Weights of a small transformer language model.
Size: 11 layers, width 384, 3 heads of 128, 21M parameters.
MLP neurons of a small language model. Each row is named by its layer, matrix (up: input weights; down: output weights) and neuron, and shows model dimensions 288-383. Each number is 500 + 50 x the weight over its row's rms, rounded and kept within 0 to 999. Numbers have three digits each.
After each neuron's rows, "fires on" lists the tokens most often at its 100 highest values on Wikipedia text that the model never trained on. A number after a token or word is its count.

L4.up66:449490468433452494530566467494523520518450515510494442579508564411516520438458548650541544486546485516500406510527478489526548416503527511480561465538507591468470404587586507457510543485543545521512455451493532520504533580543570430509526389432471467666477527537500508525435407481473511588
L4.down66:567484516486511451405535526496422515530479502413527470447484553474547476440506495470508497447518513483537525567547485568482532433542496501536500636399471512531424487621522486516522496534523399652435456459536498522611491508521446576489449502501463515470461460474537525468501481624466401531
fires on: "," 59, " |" 31

L5.up385:518489496552536542547593578474454492447489623427514498490478495402469462540481494436502555445477480475518569488371471528520553432559525533480522541518446458572419428549435503475459609591401532573428557511516477615568473523494487496504540414474483588489463517418545517506430420539554477542
L5.down385:487502469437483507485461452469500561607412464410454568468482417512513516433545523576560528445573591425499547502528556536533400546485484499406456563473488519438536457509526457564502487477434518471497476590562501459389451482393532547362495481486456486446442536433408485353577554543470533529
fires on: " of" 19, ")," 13, " be" 12, " also" 12, "\n" 11, " has" 6

L5.up240:491425531473617509343516460482488506673546494448520510540536535506505492534565467559454511504520545493685433494486506451533525551546635404597525462418550468554441571459565509440595484554493558455542435504431534511445482503461516573560499581493571470540527457498472504514488501516447490570
L5.down240:366568507541430532485510532464405590477546527536537539489486445569616446465525457515517533505535469539402474588501487410494527475521551468547552505453471572462559541466581465522596494434493498485529475551507479497568584597495530471478525552560460364392513466566473454507465573576466457575
fires on: " in" 34, " on" 21, " near" 11, " around" 8, " of" 7, " at" 4

L8.up667:441479444546515452552488562493512503575490515445521538488512523414477497542506515457442468518453467485501503520452545460513566483501506468482482445467527463513490520483434537557509467544425473530495467473505472509563508609706478509518554466503599512496456486536512450517467507449526463563
L8.down667:510520464388482526454482518439516451620486562583513467509565538531485601418482486468502484567503557510527465453588530498514556540469500531426449419592454471485517518508452484462478594548438465478492457395531465492579531502579514534500549536557483522530546537531469506481506473452513589521
fires on: " of" 62, "s" 12, " in" 7, "el" 6, " and" 6

L3.up751:488521508586572492494485485479528444439482514589479509517543611448465503519521451494647530493468511441525473436539451524376524443461518434499511518579595540548488502492456551465454534512544459472462532549439493494484596566447447533495605478418566482511568483517518459585446469481483591488
L3.down751:519500499474540539539555471436468529537421482477516477437507517466604441482505540488606490502492523450420504523541555519508439497493483530504532484524555625465545528598532499577556598451492514511488532496540475473472515426551466500434489458518537587404522467447554415504467553572466490501
fires on: "la" 47, "gh" 9, "b" 8, "/" 6

L4.up1003:411541500478570597517495406442500518560597507506506523519449569477435449533497396480495450519529425435528421493550569549494543494514508480503602503464536515518574448499446509447507475496479515583548554497422520467517539522623561483465603455486586487482467521513500651537430522479627533556
L4.down1003:476581503488493465504517526425551514548461557601681502450548482486462427516521533416443453494500464493494476500576449649530503501506384463570522534519501546508503548426522570453493389490439514358489457442541545454401483496528499456408482501475521523512484537502363460439448513519451507547
fires on: " G" 99

L8.up1034:497441485525569589529525479550523494487604439486488498478614531472469522490609477501504399489485439511605486532484479474474481384542508517548519516443570495516502505531500573507513467577547489511437482483545492489500481540540411469526499499528565577463561331555459535504484440425504448559
L8.down1034:456528473471536515442587519472685510533544492535518529458470475506434489457538584528493615483527418607570466559563484538461445465456502505485455545436425486501442583457484491497563493562501492372418442518432542447501519527421544496488487539567478491502551487516478423509517535493521477497
fires on: "o" 19, "e" 14, "min" 13, "s" 10, "ro" 7, "in" 6

L8.up1459:434458498492488500495487538541450540482521448505457501571516472437478515591524569565394459543493563400498408531478614427508499530467492484511481473502555451517562444475553561445590577515441542516546552514512514451510468531499471499513510382506525570509467469532470492532531416481534394497
L8.down1459:415552538516470544556492620508533529475489548478539514491528529410554393531563505478594528410510505516563551575549473562438478443501437429529523515449460571518533496416495477492536483632560463468486457472461487503583450512444560570440513434593366605527550542558468419481542555516590509521
fires on: "in" 32, "c" 12, "w" 10, "s" 8, "fin" 6

L5.up775:498503495412443537463524341360448472528516529451455469435536509532505505512520429462518555522496475467512438499393453540484575527535482506458610505499526516521465404527560477604535471452546515512545551558467516547466549502482611527451602454502434480479475484497469542517461555498507509512
L5.down775:478459539506534544481500499502460505475479498534480466508453465594588467384535540494528444453476512494546540594531448529519472400475494414504535481527526450429513561425464387580521458505470481416478487453576399379469554506340526502547535494469538513443441648504528508549655497520456435479
fires on: "T" 24, "R" 18, "A" 17, "N" 8, "M" 7

L5.up173:513518512444508600443521485425506519599478511487439510497549508467541470506532512500476510445505390543556481495452441457506567474434486511639509503568475536566515492464470566523454506527453593516488478535506519486523431519532493508486458502416549449486564387502558636502514477464553439475
L5.down173:535447473420506488519557593435525581475492514565541466533485579522511467500639536534394560497478437585584472466565442554520500415521476474569448486532478547567544499464490524477599413517557564509542502503466549524476580452444489514405491463512491573460517597540537529529411531447477541435
fires on: " Mi" 43, " Me" 21, " mi" 14, "ch" 6, "mi" 4, "ated" 4

L5.up378:515499497500430593386523535509602463547475468374485491470494502476490564596509512508569437497553499466477619494562556444506490432498492535450493451472544495476432568485592539505562502510513451476557419548427506518574485477519484465481499476480509446510454510477579517526477466566417556481
L5.down378:444666605468491488551456452529422511458527492609533539445401515502490417514473464458458454447452499522465549521469501508526546455497533414482546423608537532491557509524489473461488440536558374466507513504420554466480503495538509439557522531528562481495493478553495473478486552502466412470
fires on: "w" 45, "ir" 14, "e" 5, "ry" 4, "50" 4

L4.up1019:474562505498465521369508468369521523542505521438485497493550597520480456443470408480483531528626508474488489578517440479516474495564533488523455493510478576490461499480445575480506455501494623497449493478473444425552460542488465549521466521460572467478522530461516531560473546430531506412
L4.down1019:455459437419487481426641467446506494478531521517533467507506567558514522606529445439445475520513521524476577574477471436452494454603476520611440593479432535573442485570544447539525427477512504434511515454524514533522383356525483633391459513500521430460487486547418475525457439513547579501
fires on: " Du" 32, " Mi" 20, " Sp" 17, " La" 10, "mi" 7, " Si" 4

L3.up818:518457567471527521462435467417484454471512628482484471567476500553477654567378493512480456506586536350556521542451461533505521456540497420488499494407588490549541492470375455529583554511521462530442494485452539649534448531471599509476510371431487516552557527453479625601469460485503443422
L3.down818:511476473502450526535468501441435529484457592489440547500490480511493408531516458492484490554502472482501485477489480554562481529508467527511372539447514635561534444501534479484529503454511488459479530503569629428500486410455510475392513435549530450479594582440383489522460571572572456583
fires on: "K" 44, " K" 41, "P" 15

L3.up776:561526500462532435448613569477507564576520468389507490531614454473569489448575520486460509510561548537535584507509486556514569553465514434539589568455520434482474400450477501425470545546496496607530471449489509484464460417456524462506618500478561525462477445396447580538454370373513420511
L3.down776:492564515543514467508518500466507469412428472524453492535357503453570499497518507514463533548581499488493562541471540580468511362508491436531569448465523483475589471586621511411416541519538568448497439556482497573455364518418497505548452544521461443437505539517589379456477531462573488417
fires on: "th" 50, "st" 17, "est" 7, " second" 4, " first" 4, "ft" 4

L4.up945:423418503466465488418618413425560527502575544493450517477434544431529577545324502541528542453443549530521463534578482534452547499486514543483641506485471604546490429512484480476487550510419556527599613500482470587568605479524606494482530420466508544595579519584536642602452477515452480577
L4.down945:613431490511512423558515445442466531522517551520495540480516502507552487493432517425490526403493564470472503497579520617441452436538465557549429481425461512549543539563504457414499580476462452587464503476453485463531403463543454500403402530479524501509557476528516507462500509660417439464
fires on: "," 95, ")," 5

L4.up1489:355515530541409451554529491409571520485510466575502495506481497376549489477542525576428553574524487471490493468593547516510527524430578596426464460543569453513469438482510523470496440462586571478527513482481504591479483552605476479451552475539479528487474559535516455451447537451459560496
L4.down1489:580534467436565535431523510493429441517509483436615485462470485509477486429486545462475599456394514583493497502567496402501528548549504535473418521416384510479442440400459516415501464480488607503525513541497523510556522447491448410354498492469428468544452574433547465404471493485526577371
fires on: " " 41, " to" 13, " on" 10, " —" 5, " 1" 4

L5.up490:513505419470518530541494492561514466544465481496518440601504460480569584534575488438602479480468457453537615501442519530571526584564530497498491467470486553502311537428560586578472516452505477519574475511439546480475563460472512515532505474519527451529460556527588528627491497543489480464
L5.down490:477548501527485529534448548532426511494480473573565588395410556542448483434516473501433531539436534507542550485518453434504455499503490484495508506558510420537505474542485478467471380519468478420529494475458545576453419533533502425528430508508596403455482497480535518433514482550537491514
fires on: "ir" 18, "gu" 11, "ev" 10, "w" 9, "com" 6, "ell" 4

L3.up183:453455469586487456549472574486443514499499478512443554436610527496543561585511556508508513508499544504435524538648478524549551518505529571452450497534468493508461529444526562519535518453533476529536518495496519578539539472461489385500481549480466524518460453559500476526484595461492482431
L3.down183:529572587437496521547480501494413527546547469473591573426555544435563553511460450505540518488512598424488531534581407509467566578479407487541492549493464438474459517516434492477501456537498507489463432491578564509505604413453533427367457617451381535414479569519491437474485517516540535498
fires on: " d" 24, " " 20, " 1" 8, " run" 5, "c" 5, " second" 4

L8.up724:505455543425522530465462489415564544516523582427509415518579582521523516606410476467514519535507595447449523560413463572574561449481475487412451492481610561527513437579518425596588424472553475553455526508493528542426466501490476492463529437494536472550427530493495625488344465506495461545
L8.down724:480538346450628588406527545511501480489551488464572476461463589437487481473502533422570370506526480386586530543551423440461513484413432408617404503421425510469475544421464438519548527486456512478522534477609575500481557400506524578490513451539540429497522588492434485453518590555518479475
fires on: " T" 45, " K" 14, "T" 7, "H" 5, "K" 4, "M" 4

L4.up1518:517526535421561470476569488492520465519568476423456429503608503474522509512498470580465432599503563516640492548477574561470571486493501510513555506481459435567530405437477506474501508438559500577605486526427447549491525466485465422546575518479488513501486499631364476506494478410536397545
L4.down1518:530575454493605419568531482472454472416470475435581475482354501494404424563511497464482437455610473492506514438519581578507493441489504515498554523505454451422525552592488488413423430469616457487385530435543554455495548453527565532623529467530494472467560476554562476499508531460611372472
fires on: "th" 35, "ide" 14, "st" 7, "A" 6, "all" 6, "town" 6

L5.up1484:451581572424523493411543445470538525638474570527443516475517482460541473479465440566466556477531455479595439549478501481430612491586589513529521509502509490560536381539517547498490563470543530469447398466460522556534441465536432549567528492412517450499517547506501639468485522490420513599
L5.down1484:472396475534494528512546544542514525521536551504503483454467561381495492546494511504561510553475532563540530506394482481456476393502544500576428502466566554547525524565433504537554562556486492455468431396492478557491451499450538440529545490480512482532457465392449452442491471501547506497
fires on: "ity" 20, "," 19, " (" 16, " by" 8, " Africa" 7, "ain" 6

L4.up977:539383479503563504399510521526494514496508594466454479493520490472562504581512478544568475524475582512508630518510464487436495513419483502511598511407508494555481393536505553501500517524495565552604406538472480429468493434581572527498558500473553534569567475514505434547496486540485586549
L4.down977:457569458544555475537416420499527512551542446497408468491491507449567499502439578472462537575528515491459513543578453387471486486563522437591550533574482481514431474533573453504448464491525424474519535472532489540467435475518520466532617478557475494527585439465572493537458529537454596470
fires on: ")" 38, "th" 17, "or" 7, "bu" 5, "a" 5, "s" 5

L5.up389:480505479529463562482469495374499504433499578410533570489571471490566532575444440488462527499558524547563523445501512536543540544535502417537548486531545468475403482593422510462518468491496631515488496471505514624494525560516537432483542436485529486607505549476483641478324402543485504508
L5.down389:500492550546508533522482572458523501516502507450619459471489498478526496509433477422507533467554462461494486507558580636525518525456408449487487515508554550533471537498511578561452427458478483405535485445524461455419494395531488399412467507461451529461505555389414499451474600614445512516
fires on: " g" 49, "G" 38, " G" 8, "g" 5

L4.up934:417393630453432619455515468537528457529417438548433516532478444467518479518405480458531506440586532509541477496436538478544494433456496451539559512531489464600461487504558477491571594467447478536493497543499520528595517584565455399568457529351421557524560545553575581475509469498487557596
L4.down934:455535541458461543585482493551486526516426586580438496536557498454512578479499460636549475505570537515487525515558486495444577502472494541483515541560494501569592511413482393488540464559556481517489406516534462594516524554446469532507488418493448508513541501599423555548585529481501565515
fires on: "in" 45, "ard" 31, "id" 10, "ad" 5

L8.up566:522511526541490504507553542535608513420427516507551536457500466477496554603545551503487462448505400453542510578471550421502509445502541567494470444506562472512501482546456536503534518542510477498474466487484528625571536539525495458538527483445529498491455497489474478462504475502431483526
L8.down566:520554428432538547559557545555475469570470537482399525495590474505537476440433513511475554517543515433504382482522457496469549407388506557547478445548524514431441529532459568457516526541505589527489470615575492531522520575477521567525517562531490477540475539453525477498417505423434521533
fires on: " |" 46, "s" 15, " of" 9, " the" 9, "ro" 5

L3.up809:483415611566515483402472468479460566466460516449474478526489440420502555520550564502465459491480563445483492545463512529502523480463547440468460449435518537558437430606459571478513595473597548564475475553505476528522515419493473362535492475476476568538542513504514516443478459486484508542
L3.down809:442599468598564466527486479570431439567468490590427448429560568469546559481476624490497521638426507502472383476545541508517491483549549484524520558453512510418441440583472494562551551538545545508441501483471449570487547535495529484498523467561493476440551497500433558549460574451505541485
fires on: "s" 34, "th" 13, "st" 12, "nd" 8, "h" 5, "b" 4

L4.up1155:509499561541571489426581511443473487526552488492523473573509519465470553472487480590506494550516434467559491516500590402497489489508518427558517416459508440486542440450457571396495497484462502557544431540467508500434481510536455498583520513454518535490516455535418468437510533540484521565
L4.down1155:565491556484569423579525529510465574586593512514597464570518472539501465620596425527474537486505426562525512540469515481471510417494529496568486509539519459553440533470566544520591452464550455510549558481501509510499471505500521485493494556393487458596466424430567458544429466521542573598
fires on: ":" 47, " of" 37, " at" 6, "les" 6